Part of a small language model's weights.
Size: width 576, 9 heads of 64 (3 for keys and values).
Architecture: LayerNorm before each block, rotary positions, no biases in attention or MLP, tied embeddings.
MLP neurons of a small language model. Each row is named by its layer, matrix (up: input weights) and neuron, and shows model dimensions 208-335. Each number is 50 + 10 x the weight over its row's rms, rounded and kept within 0 to 99.
A block is one neuron, or neurons of one layer that tend to fire together. Before each block is what it responds to, as a language model described it from the Wikipedia text at the highest values.

Description: Segment-ending boundaries. Tokens that close a unit of text: sentence-final periods before a new sentence, paragraph breaks before headings, table-cell pipes, and list-item dashes.
L5.up35:52 46 45 44 42 48 40 43 54 49 50 41 57 55 71 46 56 70 55 71 55 35 48 33 49 45 51 48 42 44 26 53 59 46 36 61 49 64 38 53 55 43 48 50 53 50 58 32 83 64 46 49 54 48 58 55 40 25 57 36 51 51 46 35 56 33 53 59 63 50 61 51 43 59 63 54 49 53 46 58 66 58 57 53 68 36 53 49 48 44 60 51 44 54 48 34 48 33 49 55 65 46 61 54 46 49 68 66 64 51 51 62 48 58 57 59 63 40 46 35 40 50 52 41 48 54 37 66
L5.up430:65 54 49 48 42 44 49 66 38 52 35 30 59 39 65 53 43 71 42 63 62 44 46 39 37 44 57 50 54 48 22 52 57 35 53 53 54 61 53 48 43 50 46 42 53 55 43 29 64 58 53 41 43 46 48 42 47 49 49 42 52 35 41 54 53 28 58 67 63 53 58 58 47 59 39 51 57 50 48 40 72 62 40 40 54 47 48 31 62 57 51 49 40 58 65 19 39 41 52 57 48 49 41 58 41 65 45 60 39 53 60 52 43 55 55 66 55 52 38 46 49 42 42 56 38 38 31 54
L5.up528:55 67 46 38 54 52 62 50 53 58 51 37 36 53 43 66 55 56 56 44 63 38 38 22 50 46 42 44 43 51 45 59 49 57 56 49 53 40 53 35 48 51 38 30 58 42 33 57 54 52 56 50 74 57 63 58 36 42 59 41 65 59 48 51 37 34 41 45 48 44 39 51 56 41 49 59 46 40 38 51 51 56 53 43 46 52 46 39 44 30 61 61 65 53 49 43 38 68 38 44 49 43 52 42 51 58 45 53 39 64 77 57 56 57 66 41 50 57 49 60 50 49 45 34 51 30 36 40
L5.up878:53 70 35 53 44 33 58 53 44 45 51 45 70 40 62 61 50 61 23 58 51 49 46 41 39 44 46 54 36 55 39 49 63 53 51 53 40 47 73 40 44 63 53 27 47 54 54 26 60 57 33 45 43 48 50 46 40 46 56 31 50 35 55 53 41 24 60 65 51 60 73 57 65 73 59 49 50 48 36 48 70 51 59 53 47 34 48 39 53 46 49 55 49 40 57 34 47 54 56 62 39 41 43 56 46 73 52 52 54 44 56 57 47 65 59 72 55 55 40 41 47 33 39 47 48 42 41 58
L5.up1025:51 58 39 57 45 50 42 49 34 52 48 39 55 48 62 43 51 68 34 59 68 63 54 45 60 45 54 48 69 56 38 60 49 38 57 45 36 60 41 42 57 48 63 57 36 47 63 32 52 60 59 32 52 47 49 36 50 46 45 38 65 51 39 42 43 20 56 60 59 43 49 58 50 52 36 51 61 44 47 46 51 71 36 57 47 43 51 46 59 49 60 40 58 61 48 43 35 51 55 50 48 40 49 68 46 74 51 65 41 39 54 75 54 47 52 72 53 49 47 51 48 39 41 60 42 37 53 51
L5.up1099:66 56 40 53 34 36 43 61 45 49 38 33 67 44 68 62 49 72 37 71 64 47 57 55 33 47 50 51 52 47 24 50 53 51 53 52 52 62 56 40 44 53 54 41 48 62 44 27 65 61 64 42 51 47 48 35 48 46 44 35 55 28 49 49 55 25 58 64 55 54 50 48 51 64 40 45 60 55 43 37 69 67 43 43 60 48 52 37 67 55 57 52 46 61 58 23 44 44 52 52 47 39 49 60 50 68 52 54 45 43 48 54 43 55 57 61 59 49 43 40 55 47 46 54 41 50 35 54
L5.up1238:68 62 45 47 32 41 43 63 34 53 44 35 56 36 67 57 33 75 37 62 65 46 46 41 34 45 57 45 55 50 27 49 61 36 48 48 50 64 63 51 46 55 48 36 55 54 44 24 65 54 54 43 40 47 53 48 50 49 42 36 52 40 49 49 56 30 61 64 56 52 53 58 49 62 44 53 56 60 48 41 69 65 33 41 68 44 51 44 62 61 58 50 44 59 68 24 44 49 52 47 50 48 44 56 48 66 44 55 36 53 60 58 48 57 50 62 53 48 40 45 51 40 50 54 37 50 32 50
L5.up2067:48 54 46 68 50 32 40 55 46 54 51 32 52 26 64 62 59 57 52 59 46 57 59 36 54 46 36 66 49 44 34 48 51 40 53 40 46 59 65 48 54 42 42 47 55 46 53 22 68 51 51 37 54 48 60 58 45 40 57 33 59 63 50 67 53 48 60 44 51 58 43 39 57 62 67 49 29 60 27 54 41 65 55 46 80 44 53 55 50 59 40 45 48 40 57 37 53 41 34 51 60 35 76 56 52 46 49 51 46 46 46 61 59 44 80 55 60 63 60 49 45 42 43 48 58 44 43 53

Description: Paragraph and row boundaries. Fires on the end of a paragraph or row: sentence-final periods before a blank line, e.g. "timber on the return journey." ahead of ==Name==, and leading pipes of new table rows.
L3.up57:47 46 39 47 49 47 41 45 45 65 46 36 49 42 56 58 51 55 60 50 63 59 77 46 67 49 33 51 52 50 54 55 68 64 40 48 58 48 51 54 46 38 40 56 41 53 41 45 45 56 55 57 58 55 53 60 44 60 50 43 61 32 25 36 58 47 49 57 53 60 47 54 37 50 50 52 33 67 44 46 47 65 46 34 23 42 43 73 51 49 60 47 57 67 46 36 37 54 37 61 37 53 66 50 51 47 54 63 57 70 28 54 37 38 53 33 52 43 60 47 36 45 60 51 70 36 47 55
L3.up291:46 60 65 51 35 49 45 47 59 55 43 43 49 43 44 48 39 58 42 42 55 44 50 53 56 47 42 42 33 34 48 58 53 44 55 49 52 50 62 47 43 68 55 65 55 58 70 57 54 50 42 62 65 53 32 53 56 40 45 33 57 60 59 43 64 50 55 46 46 50 74 50 63 55 33 32 75 44 37 40 49 36 51 48 62 51 51 56 68 66 60 66 49 67 46 49 38 52 49 45 49 37 42 47 40 47 43 55 55 66 67 46 44 50 49 52 37 61 43 60 36 47 73 53 59 49 52 62
L3.up312:50 50 44 48 37 64 58 49 31 55 38 43 34 24 58 57 28 66 31 51 59 43 40 65 62 51 53 48 49 46 48 43 58 37 53 45 63 48 57 60 57 37 53 58 50 53 52 29 63 47 35 41 57 44 60 43 51 46 54 35 55 51 49 47 39 40 64 56 59 60 55 48 64 58 65 49 63 41 39 52 41 50 37 57 50 37 77 49 43 52 55 61 68 37 55 41 33 44 41 52 26 47 54 69 53 56 38 53 45 59 69 53 52 74 63 80 55 38 37 42 53 43 21 55 63 44 50 47
L3.up319:46 54 49 52 57 47 57 64 59 44 41 57 34 43 45 46 39 69 50 57 61 52 57 50 35 56 60 54 41 61 42 44 41 36 54 35 70 56 52 35 46 57 48 36 67 45 44 42 61 44 39 59 43 58 58 41 53 63 53 51 51 45 54 22 40 36 49 50 53 51 64 29 50 64 37 40 47 44 54 52 49 45 34 60 47 47 44 33 43 42 56 52 58 51 62 50 37 59 40 68 48 47 44 54 59 46 36 59 53 37 64 49 68 53 57 38 52 59 50 53 44 36 52 54 58 44 42 51
L3.up917:37 49 54 54 57 53 35 51 44 38 43 64 57 33 52 50 41 69 60 41 73 50 51 40 58 51 42 37 42 35 50 63 60 38 60 42 56 44 65 58 56 41 26 59 54 47 51 34 62 49 65 45 53 55 52 51 61 42 64 45 57 51 42 38 50 39 59 47 61 65 50 35 52 57 52 52 63 49 35 38 48 43 59 58 30 42 46 48 44 64 55 59 51 52 50 49 49 50 44 72 35 67 54 50 52 48 61 47 55 47 59 48 41 61 62 61 59 56 51 45 65 53 53 53 61 59 61 51
L3.up960:45 54 50 46 38 51 59 65 35 42 34 46 47 43 61 47 62 65 27 51 59 37 44 41 62 54 48 41 34 48 60 55 60 61 31 35 53 54 44 43 52 63 59 43 45 70 52 39 48 63 47 44 42 49 56 44 28 38 43 47 51 51 35 44 49 33 46 50 47 54 55 39 62 50 47 52 48 51 42 57 58 44 39 36 45 42 45 55 53 44 69 54 70 60 46 39 54 68 48 56 26 38 46 48 51 30 66 58 56 63 55 45 56 44 52 56 62 45 61 48 63 47 62 67 51 32 45 63
L3.up1569:44 61 49 39 47 56 43 55 49 68 35 47 31 49 68 52 40 75 39 61 61 54 61 47 40 50 51 32 36 51 58 53 53 37 42 50 46 57 34 50 43 59 39 37 48 66 55 50 88 53 46 44 37 49 50 56 47 38 50 38 54 52 36 49 52 53 39 32 55 62 66 35 57 74 42 34 54 62 27 55 43 51 41 47 58 56 32 60 46 51 65 49 55 67 54 46 52 54 65 55 45 39 57 43 41 40 51 64 58 61 45 45 51 46 40 46 65 61 49 54 44 46 52 57 55 65 40 54
L3.up1742:51 49 39 50 41 40 59 50 48 38 54 43 67 46 57 52 62 64 52 51 60 34 53 22 55 48 45 52 39 46 42 61 61 62 48 38 58 72 51 40 48 68 45 55 50 67 28 33 57 67 57 49 38 40 57 54 38 34 43 41 48 54 45 53 50 36 47 56 50 63 41 39 52 61 48 47 52 54 56 73 57 51 40 31 48 38 50 44 49 51 63 38 41 56 63 44 43 64 44 59 59 32 59 52 47 40 56 56 62 49 30 44 48 42 59 53 68 56 46 52 41 49 64 35 67 36 50 55

Description: Clause-linking elaborators. Words right after a comma that start an appended elaboration, mainly which, plus including, especially, particularly, as (well as); also scattered table name fragments.
L3.up215:62 41 39 65 69 56 45 38 43 34 54 57 47 43 59 45 37 37 30 66 55 53 45 41 50 44 35 49 49 45 52 53 42 28 40 49 54 45 35 37 40 63 44 60 49 49 41 39 51 68 43 28 51 53 40 49 68 63 43 57 60 50 64 54 37 31 71 47 38 55 35 36 23 51 40 50 49 46 52 58 48 53 45 58 50 44 51 70 59 42 64 51 63 58 49 57 38 52 48 39 39 66 59 62 46 47 58 69 65 50 35 46 55 46 39 58 40 57 50 51 35 42 31 66 48 61 65 42
L3.up465:45 54 42 57 48 55 44 56 62 45 49 34 56 28 65 51 45 52 62 44 67 56 45 26 63 46 51 42 38 47 45 51 60 66 61 46 76 51 46 46 42 38 47 66 63 47 61 62 47 44 39 47 55 61 40 25 29 46 44 56 63 32 45 54 39 51 50 42 56 53 57 43 59 66 27 27 62 62 59 51 60 47 47 51 63 30 55 56 65 67 49 54 58 61 56 45 53 57 40 39 32 46 57 61 46 40 52 61 45 76 63 54 44 44 45 67 51 34 70 48 56 62 54 59 59 39 63 58
L3.up926:51 49 58 57 38 43 41 49 32 45 42 49 56 47 36 55 42 51 52 48 68 49 40 35 42 45 58 67 51 34 59 54 66 54 71 45 48 33 54 41 49 63 43 56 63 49 41 47 45 59 71 48 56 54 51 42 62 79 40 58 67 38 35 34 22 30 74 59 35 45 37 57 52 46 51 55 56 45 38 40 52 47 55 34 44 63 44 36 59 59 41 66 49 59 69 41 34 42 47 64 65 56 49 49 54 40 63 52 56 44 63 64 58 53 61 36 45 44 57 49 54 39 66 68 38 42 36 54
L3.up1460:35 50 45 41 57 50 38 38 60 52 59 46 48 40 44 37 41 52 55 22 57 34 39 53 51 50 42 41 39 26 39 48 53 40 71 47 47 41 25 48 42 58 57 38 48 55 71 46 53 40 40 38 56 61 41 54 40 33 36 48 73 60 50 66 45 57 60 57 37 54 63 54 41 59 37 45 65 50 53 42 45 36 53 47 53 42 38 55 61 57 48 67 57 38 54 52 43 55 32 54 50 55 45 68 59 51 34 47 62 52 42 57 45 65 59 52 38 59 55 59 39 54 50 52 46 54 28 47
L3.up1535:57 59 47 66 56 50 41 56 45 45 38 55 61 45 62 51 49 50 54 48 76 57 47 43 63 50 33 22 59 47 47 57 50 58 36 44 55 28 46 55 51 46 52 51 24 63 51 20 48 55 54 27 50 46 43 53 40 49 57 39 49 56 44 51 45 47 34 40 54 56 49 62 62 46 59 61 48 69 66 43 57 39 46 40 34 42 58 49 59 66 66 78 56 57 40 48 63 44 38 53 36 58 41 46 50 60 66 53 49 40 75 69 47 60 40 61 66 52 43 56 49 47 48 68 57 41 50 54
L3.up1904:39 68 54 56 35 41 51 52 46 46 48 50 52 53 56 62 43 46 70 45 57 51 39 52 55 47 36 45 44 46 37 50 46 54 54 45 45 55 49 47 38 54 52 50 65 59 63 48 60 68 55 39 29 60 62 50 67 44 44 36 47 39 49 43 48 45 47 53 48 64 70 43 48 53 37 42 69 40 49 49 69 38 57 32 46 51 34 50 48 67 57 38 55 40 66 48 40 48 49 46 47 57 35 48 49 39 51 63 48 59 50 52 53 68 68 52 51 43 55 52 49 46 45 53 54 71 55 74
L3.up2090:66 38 36 24 52 76 27 57 36 52 52 62 48 53 77 49 43 69 26 58 58 49 59 45 49 56 46 53 52 38 55 51 50 46 48 53 47 47 49 40 44 57 62 49 44 53 41 28 47 50 66 37 51 33 47 41 25 59 52 60 74 39 53 29 51 50 56 46 32 40 51 45 46 80 53 45 50 56 49 52 42 53 52 53 46 32 53 45 77 56 65 43 50 59 50 24 37 56 17 36 29 56 52 26 62 44 50 38 52 41 38 67 48 49 59 64 46 52 58 67 41 41 41 50 53 40 41 54
L3.up2210:52 67 44 44 37 44 22 66 47 68 40 44 60 39 48 49 44 56 45 49 58 55 50 40 59 48 33 72 53 37 57 65 64 52 47 40 45 42 46 47 44 58 60 56 52 51 56 26 40 47 54 57 63 52 37 51 53 60 33 59 64 52 32 43 40 49 57 40 32 56 59 41 47 50 35 35 58 64 53 37 56 47 46 23 51 29 74 25 51 64 49 49 60 52 50 47 34 48 48 52 41 52 44 62 44 48 70 54 58 57 60 58 62 42 43 69 48 52 37 54 41 54 53 69 63 44 55 57

Description: Clause-opening function words. Function words or word-piece continuations that open a new sentence, quote or phrase, such as About, More|over, With|out, of, to, nearly.
L6.up951:42 54 53 47 37 29 35 46 68 51 66 37 57 40 48 54 49 48 38 53 67 57 55 51 61 49 55 61 29 48 39 51 55 39 50 58 57 63 49 28 29 47 57 75 49 56 47 51 76 40 49 52 51 46 58 59 50 49 46 54 47 55 68 18 56 66 44 49 62 45 59 35 73 45 40 35 55 54 55 50 47 40 58 60 38 57 41 43 48 33 51 59 49 43 56 52 35 55 47 56 34 38 52 63 61 53 33 56 57 50 55 51 60 55 53 48 41 64 62 47 59 42 65 58 51 61 53 47

Description: Clause-boundary punctuation and connectives. Commas, dashes, and words like and, who, which that close a long phrase or appositive, mostly a clause-opening subject, e.g. "Mark Steward, former FCA UK executive," before the main verb.
L5.up168:54 51 51 60 56 51 66 67 53 40 50 46 52 19 48 55 53 50 53 68 52 54 43 31 53 44 46 58 66 26 39 53 49 45 53 51 53 58 63 41 31 48 50 57 64 33 41 43 57 64 47 33 42 48 55 44 33 47 63 65 56 34 52 59 51 51 53 60 42 57 71 35 55 73 31 40 45 55 41 39 59 59 58 37 67 41 66 55 49 61 50 31 51 45 79 50 56 41 46 59 67 20 70 72 49 49 63 60 37 30 53 45 37 58 58 35 63 56 41 52 49 50 51 33 41 75 25 54
L5.up335:54 47 54 64 42 39 46 47 46 67 35 51 40 46 45 52 61 59 57 38 59 51 52 49 66 45 36 48 57 49 36 56 46 68 41 33 54 40 55 52 61 57 45 42 61 49 76 25 47 64 58 59 52 50 55 42 72 56 48 59 48 48 32 53 60 32 56 62 78 59 66 47 62 61 49 36 50 51 40 51 48 45 44 67 55 67 39 61 69 55 53 48 65 44 45 38 53 51 46 53 56 47 52 62 49 41 52 55 51 56 56 72 56 49 65 48 53 57 54 56 57 20 25 50 47 40 30 50
L5.up712:58 70 54 49 45 44 43 67 28 54 42 57 45 47 46 64 58 60 56 45 69 54 58 48 43 45 53 39 45 45 53 46 49 43 31 42 64 42 44 54 58 59 51 49 58 57 50 61 42 49 63 51 41 54 57 48 38 45 57 50 46 36 58 37 37 39 63 46 59 50 67 59 57 46 26 49 59 65 52 47 58 47 46 60 51 54 58 57 52 43 48 41 65 57 69 42 48 52 48 67 47 48 67 53 54 34 29 49 46 57 61 64 47 66 59 59 67 39 41 62 49 52 41 30 46 38 71 49
L5.up868:56 41 35 72 51 46 46 65 42 49 49 41 65 42 54 42 49 61 57 58 66 45 51 38 63 44 46 52 82 43 32 60 55 38 33 65 49 62 64 44 26 35 34 54 56 54 40 42 39 50 45 37 56 49 57 57 41 59 51 47 51 42 47 57 53 36 69 43 63 69 44 50 53 48 37 47 64 66 53 40 50 66 76 46 50 38 56 65 54 43 50 49 48 64 58 30 48 50 42 33 60 31 65 50 53 56 69 56 50 50 58 68 45 40 60 22 49 46 61 59 50 51 54 34 50 55 34 42
L5.up890:57 49 47 61 28 50 62 49 50 53 43 27 63 35 54 56 48 54 38 33 48 50 58 38 46 52 36 41 54 36 32 54 42 41 30 42 54 51 45 43 50 72 49 35 58 46 52 46 75 61 35 52 76 44 50 43 51 47 53 40 47 37 44 58 50 43 53 52 56 62 76 48 66 48 42 64 52 46 52 38 29 38 47 54 54 38 45 59 62 44 70 49 72 59 59 51 47 56 43 46 62 46 44 68 48 65 50 59 52 64 47 56 61 38 58 61 56 55 63 47 36 51 48 47 59 39 44 67
L5.up1178:55 52 50 58 56 31 38 70 42 60 34 47 37 41 47 51 55 42 43 43 53 43 30 46 68 42 39 61 59 54 33 49 63 47 49 37 35 43 63 40 25 47 33 38 70 48 32 36 56 42 48 46 61 41 59 47 36 63 40 31 59 45 49 51 62 50 54 64 57 65 54 45 54 51 33 57 52 55 48 41 36 70 52 46 47 45 47 65 45 68 41 44 45 38 37 45 49 53 33 57 45 47 66 53 56 40 50 60 60 68 61 62 43 59 54 54 51 49 68 41 37 41 46 63 59 51 39 53
L5.up1215:59 42 37 63 56 60 40 58 47 78 34 37 32 49 55 39 55 44 41 70 58 46 33 35 61 42 42 65 55 38 33 55 50 47 51 43 57 53 61 42 20 42 48 49 46 35 51 51 54 50 60 44 63 47 34 62 53 46 55 41 59 51 39 53 52 53 55 25 58 74 57 53 48 51 37 46 43 65 57 50 48 71 65 52 63 37 60 56 53 49 73 59 48 51 45 42 48 46 60 40 54 40 68 50 50 45 44 48 54 33 59 56 50 58 63 59 48 61 64 35 36 43 32 44 54 37 34 53
L5.up2249:52 44 42 74 55 53 41 53 33 62 53 35 28 45 43 45 51 43 45 61 64 54 42 35 56 42 34 75 68 45 35 59 48 24 41 28 48 45 58 50 50 48 44 57 61 54 45 29 57 54 70 53 50 58 56 64 61 52 42 43 61 40 53 49 47 33 49 50 72 63 60 43 58 54 46 51 41 77 51 51 62 58 57 31 66 51 55 44 51 59 52 50 49 51 60 40 60 58 40 46 71 48 68 38 53 36 44 55 50 59 40 48 51 61 69 38 43 36 62 49 47 32 44 39 65 47 41 77

Description: Clause-opening function words. Words opening a new clause or appositive, mostly after a comma or the: which, what (in what is now), that is, the area, plus some numbers in table cells.
L6.up782:73 57 39 71 50 45 66 49 48 50 49 38 44 56 55 33 71 30 37 71 65 66 58 59 38 44 40 56 31 37 32 52 40 46 38 39 56 30 42 61 46 44 52 62 59 46 53 49 65 43 37 49 56 74 60 54 48 50 36 50 71 49 45 57 35 51 59 55 69 54 39 57 59 56 56 48 32 44 35 49 43 53 67 74 62 59 55 65 60 45 41 82 58 50 52 44 48 40 40 79 38 72 39 40 44 45 44 68 67 50 59 59 51 62 67 39 44 44 58 42 49 46 28 54 51 47 38 44

Description: Sentence and section boundaries. Periods ending a Wikipedia sentence (often a paragraph), plus tokens opening the next unit: == section headings or | table rows.
L6.up702:48 51 39 55 42 36 51 52 36 63 43 54 49 52 59 53 56 64 48 55 76 42 53 45 47 57 50 41 48 48 49 51 68 49 53 37 52 40 57 51 72 56 38 60 39 59 54 47 53 50 56 53 58 55 55 55 34 48 27 38 69 62 49 28 37 37 75 50 40 45 52 38 48 70 42 47 51 46 40 42 70 44 37 56 56 45 55 55 42 59 69 52 71 66 47 38 53 56 46 57 43 45 62 58 50 42 49 78 57 64 37 68 41 60 66 54 59 53 39 49 53 46 56 47 74 45 61 62

Description: Mid-word continuation pieces. Later pieces of words split into fragments, such as am-id, ign-oring, withd-rew, plus clause-linking words like soon, until, Had in narrative prose.
L5.up244:51 51 46 65 49 32 44 65 54 58 50 58 39 42 50 41 26 52 41 58 53 48 26 47 49 32 47 48 38 58 37 57 70 51 62 62 48 52 68 42 51 40 46 43 43 30 50 44 55 47 52 58 55 67 40 65 49 35 39 30 63 35 42 54 63 52 43 49 61 47 36 35 44 53 34 37 58 53 36 44 51 51 44 58 36 59 45 58 56 60 57 37 59 51 44 49 38 52 62 51 47 47 59 52 38 47 59 55 67 60 54 54 60 44 43 59 24 65 50 50 39 45 50 48 52 61 55 53
L5.up245:49 43 49 54 63 42 58 58 46 47 42 63 45 35 44 42 39 57 45 64 50 68 58 37 51 44 60 57 41 47 37 53 50 51 50 62 31 63 54 26 44 34 61 54 53 49 40 46 64 51 52 41 55 27 49 53 39 56 59 36 49 30 53 34 58 42 45 55 34 60 53 24 36 62 56 42 54 61 42 46 37 48 76 59 65 54 33 36 62 67 59 60 33 63 47 53 36 39 40 27 36 60 46 55 42 37 37 71 58 51 48 50 67 69 51 60 52 74 48 61 49 32 44 65 53 48 24 60
L5.up1081:41 66 48 63 43 36 30 59 46 42 54 39 33 23 47 48 35 44 37 47 44 60 37 30 57 38 42 51 49 40 41 48 57 52 58 53 63 59 66 49 32 48 42 45 67 46 70 53 54 48 47 49 56 36 45 52 52 41 63 37 47 57 37 39 61 67 42 53 44 53 61 46 65 73 32 34 62 65 41 40 60 39 49 59 49 52 45 43 52 54 56 49 43 53 54 42 32 35 50 30 43 67 52 57 39 46 39 66 54 65 51 50 64 45 52 45 36 65 50 64 44 49 44 47 59 50 46 50
L5.up1219:44 49 52 35 55 47 57 58 50 65 51 42 41 55 42 53 43 74 53 57 45 38 66 41 41 45 53 67 55 59 35 48 62 44 68 41 41 39 50 50 54 53 36 41 60 53 50 37 72 47 42 39 54 55 56 54 48 45 52 62 40 59 60 54 53 58 58 61 55 40 63 40 49 69 45 46 48 68 46 46 44 49 53 45 54 33 39 51 57 44 61 59 61 62 58 45 43 38 38 60 36 46 54 57 53 57 35 39 36 53 37 75 66 63 45 55 27 59 46 53 50 33 36 61 34 54 34 45
L5.up1454:54 41 50 37 42 39 52 40 66 44 43 64 50 42 69 61 43 61 53 64 63 51 40 46 57 45 37 60 44 52 41 54 67 51 51 50 46 56 39 47 48 49 43 34 70 57 57 50 70 46 45 49 65 34 46 47 64 54 51 46 38 46 61 37 47 56 46 53 34 66 59 46 44 57 50 38 53 44 41 41 60 56 38 69 28 71 44 48 56 38 52 44 36 49 71 28 61 43 46 49 52 37 52 54 47 61 59 38 62 55 32 45 61 48 52 70 46 46 41 52 38 29 59 46 53 51 46 47
L5.up1582:51 31 69 56 48 33 50 54 53 60 51 49 52 49 54 61 47 51 21 38 57 60 48 43 61 40 45 56 45 47 57 53 64 51 48 50 49 44 41 46 46 52 48 40 69 39 44 71 46 45 42 52 47 52 35 50 37 46 52 40 44 29 39 37 53 38 49 47 35 83 54 46 49 61 44 42 57 47 70 47 58 55 50 31 31 45 53 48 55 39 61 46 49 54 94 28 40 51 52 61 41 66 38 48 47 38 38 56 60 53 59 48 70 52 40 46 49 69 61 45 27 51 33 46 50 69 45 44
L5.up1929:38 51 56 51 52 34 46 58 40 55 42 35 49 36 40 37 31 57 40 55 48 60 57 71 63 49 48 43 62 59 42 60 50 34 43 49 25 48 59 44 46 48 42 52 61 43 77 49 58 81 48 53 53 40 51 54 36 36 62 43 50 40 39 55 62 55 41 55 43 54 66 53 65 62 51 57 58 63 45 39 41 42 34 63 52 55 41 56 53 54 51 50 47 43 53 57 41 32 36 59 52 51 61 52 55 51 47 46 55 71 51 46 59 52 63 52 40 63 54 46 44 44 38 59 49 56 28 41
L5.up2090:49 39 36 65 47 52 53 55 49 40 59 64 54 41 50 63 37 62 60 54 53 50 38 45 52 48 52 60 50 55 50 50 62 42 69 40 27 58 62 44 27 65 55 33 49 51 46 60 74 66 43 27 66 49 44 36 47 46 47 48 37 47 46 48 54 52 41 49 43 53 73 53 48 57 54 43 61 60 70 53 71 48 51 57 42 45 38 33 67 69 43 59 51 53 52 59 45 60 57 44 43 38 48 52 40 58 54 61 52 52 60 47 57 48 55 78 43 71 54 57 34 43 42 43 46 50 38 50

Description: Mid-word continuation pieces. Non-initial subword fragments that continue or finish a word split across tokens, such as out in Throughout, our in Honour, ide in outside.
L3.up585:59 54 57 42 47 45 41 60 31 51 58 36 35 39 39 65 39 76 72 49 49 44 59 43 70 39 64 37 46 56 43 55 70 43 54 34 46 57 57 46 52 52 47 62 55 64 58 37 48 52 61 55 56 50 47 56 50 19 62 49 54 50 41 42 67 49 73 55 59 46 58 45 70 59 62 35 59 49 47 63 64 41 40 60 71 62 64 66 43 52 50 63 57 59 49 45 53 61 36 52 40 50 53 32 33 49 62 48 47 55 50 49 46 52 55 52 52 34 44 56 54 50 51 39 58 53 41 48
L3.up908:60 56 59 40 54 67 33 60 54 42 42 38 46 56 49 46 57 40 59 45 57 48 67 55 53 44 59 45 33 62 44 43 58 46 48 36 53 52 33 56 47 40 53 53 66 43 58 34 59 44 55 51 72 51 39 63 44 36 70 56 50 27 30 44 71 41 45 45 68 55 59 32 74 50 50 33 62 48 64 63 43 40 37 46 65 42 59 51 52 56 51 68 45 61 58 45 54 46 53 44 57 35 39 52 49 45 58 39 58 60 54 54 48 54 49 57 70 38 57 35 53 47 53 54 54 51 50 60
L3.up1117:43 57 54 55 33 51 66 45 50 57 24 51 45 33 42 46 36 71 32 37 42 39 61 50 66 43 55 60 41 35 45 57 62 49 54 29 58 45 50 47 48 53 50 59 58 48 50 47 61 48 23 57 75 57 40 41 35 43 45 42 56 57 52 61 59 38 75 52 49 59 55 43 54 57 52 42 57 42 38 57 43 35 65 37 55 47 35 50 66 46 61 68 53 53 72 39 40 65 52 51 50 46 71 42 44 45 42 54 66 61 42 58 37 50 47 52 39 52 58 50 63 41 66 66 61 44 29 46
L3.up1137:70 47 54 59 54 65 40 58 56 34 45 44 53 49 43 50 37 42 52 46 60 34 55 49 55 40 37 53 37 45 39 63 49 37 75 48 49 50 52 42 38 71 48 55 59 41 56 49 74 45 45 51 80 60 36 51 40 46 63 40 44 43 54 36 53 50 60 57 45 44 70 44 60 54 42 42 63 28 55 49 59 34 55 62 38 51 34 58 73 56 58 69 72 64 74 40 58 53 45 50 43 53 52 40 49 55 59 36 62 65 51 33 51 50 44 53 57 44 63 56 55 30 63 49 62 61 50 62
L3.up1279:49 47 50 65 50 47 44 47 41 28 42 46 58 36 44 48 57 70 53 46 53 44 57 47 40 38 34 58 47 44 25 61 57 58 59 42 30 46 44 33 44 62 48 59 42 52 57 47 50 44 47 62 65 39 40 50 47 36 47 47 57 62 57 31 47 35 51 52 43 49 41 52 75 43 46 36 47 34 49 46 50 45 60 55 46 51 57 51 74 69 68 56 63 67 58 64 45 67 30 57 52 46 44 38 32 49 39 56 57 62 53 48 43 44 35 59 50 74 37 40 59 51 66 60 56 56 37 57
L3.up1958:65 49 58 58 52 70 49 48 34 62 50 48 52 27 54 53 53 47 45 62 68 57 43 41 52 40 49 45 43 48 33 47 59 37 57 35 50 58 41 68 43 44 57 56 65 50 60 48 52 45 64 51 43 58 39 48 60 68 45 29 36 42 51 37 49 39 48 47 34 45 72 44 53 59 48 36 49 64 47 43 45 46 52 56 58 56 39 40 63 40 56 61 64 58 59 61 53 40 63 65 67 58 36 58 40 45 58 41 62 51 54 55 45 38 53 41 57 50 51 43 41 37 60 50 56 45 66 59
L3.up2152:59 49 73 51 36 51 53 54 33 41 56 52 52 39 50 50 34 61 51 37 52 58 65 65 40 45 49 48 47 50 56 73 54 56 46 29 53 52 62 56 32 67 48 41 67 43 68 49 59 50 60 51 27 53 54 51 36 45 59 54 51 43 52 29 58 47 42 56 68 56 57 45 56 60 52 43 52 53 48 58 59 49 45 50 35 48 47 59 61 50 60 48 52 51 59 35 54 68 27 39 37 49 62 21 39 46 49 47 39 49 41 46 58 62 55 54 51 49 41 41 63 42 58 46 47 65 42 59
L3.up2272:55 56 36 41 52 62 61 46 43 59 62 66 51 66 55 48 41 45 31 42 58 39 48 54 55 39 36 13 25 46 52 70 47 25 63 39 52 51 50 46 45 50 36 48 65 33 45 40 46 40 36 45 47 65 56 38 42 44 65 54 44 35 34 56 63 53 53 45 59 52 42 46 65 55 60 32 75 70 48 37 60 36 58 66 52 44 48 52 54 63 58 44 43 70 66 51 50 57 41 62 40 51 42 33 38 39 51 57 50 45 76 52 57 36 39 50 45 57 48 48 62 54 59 47 45 26 38 57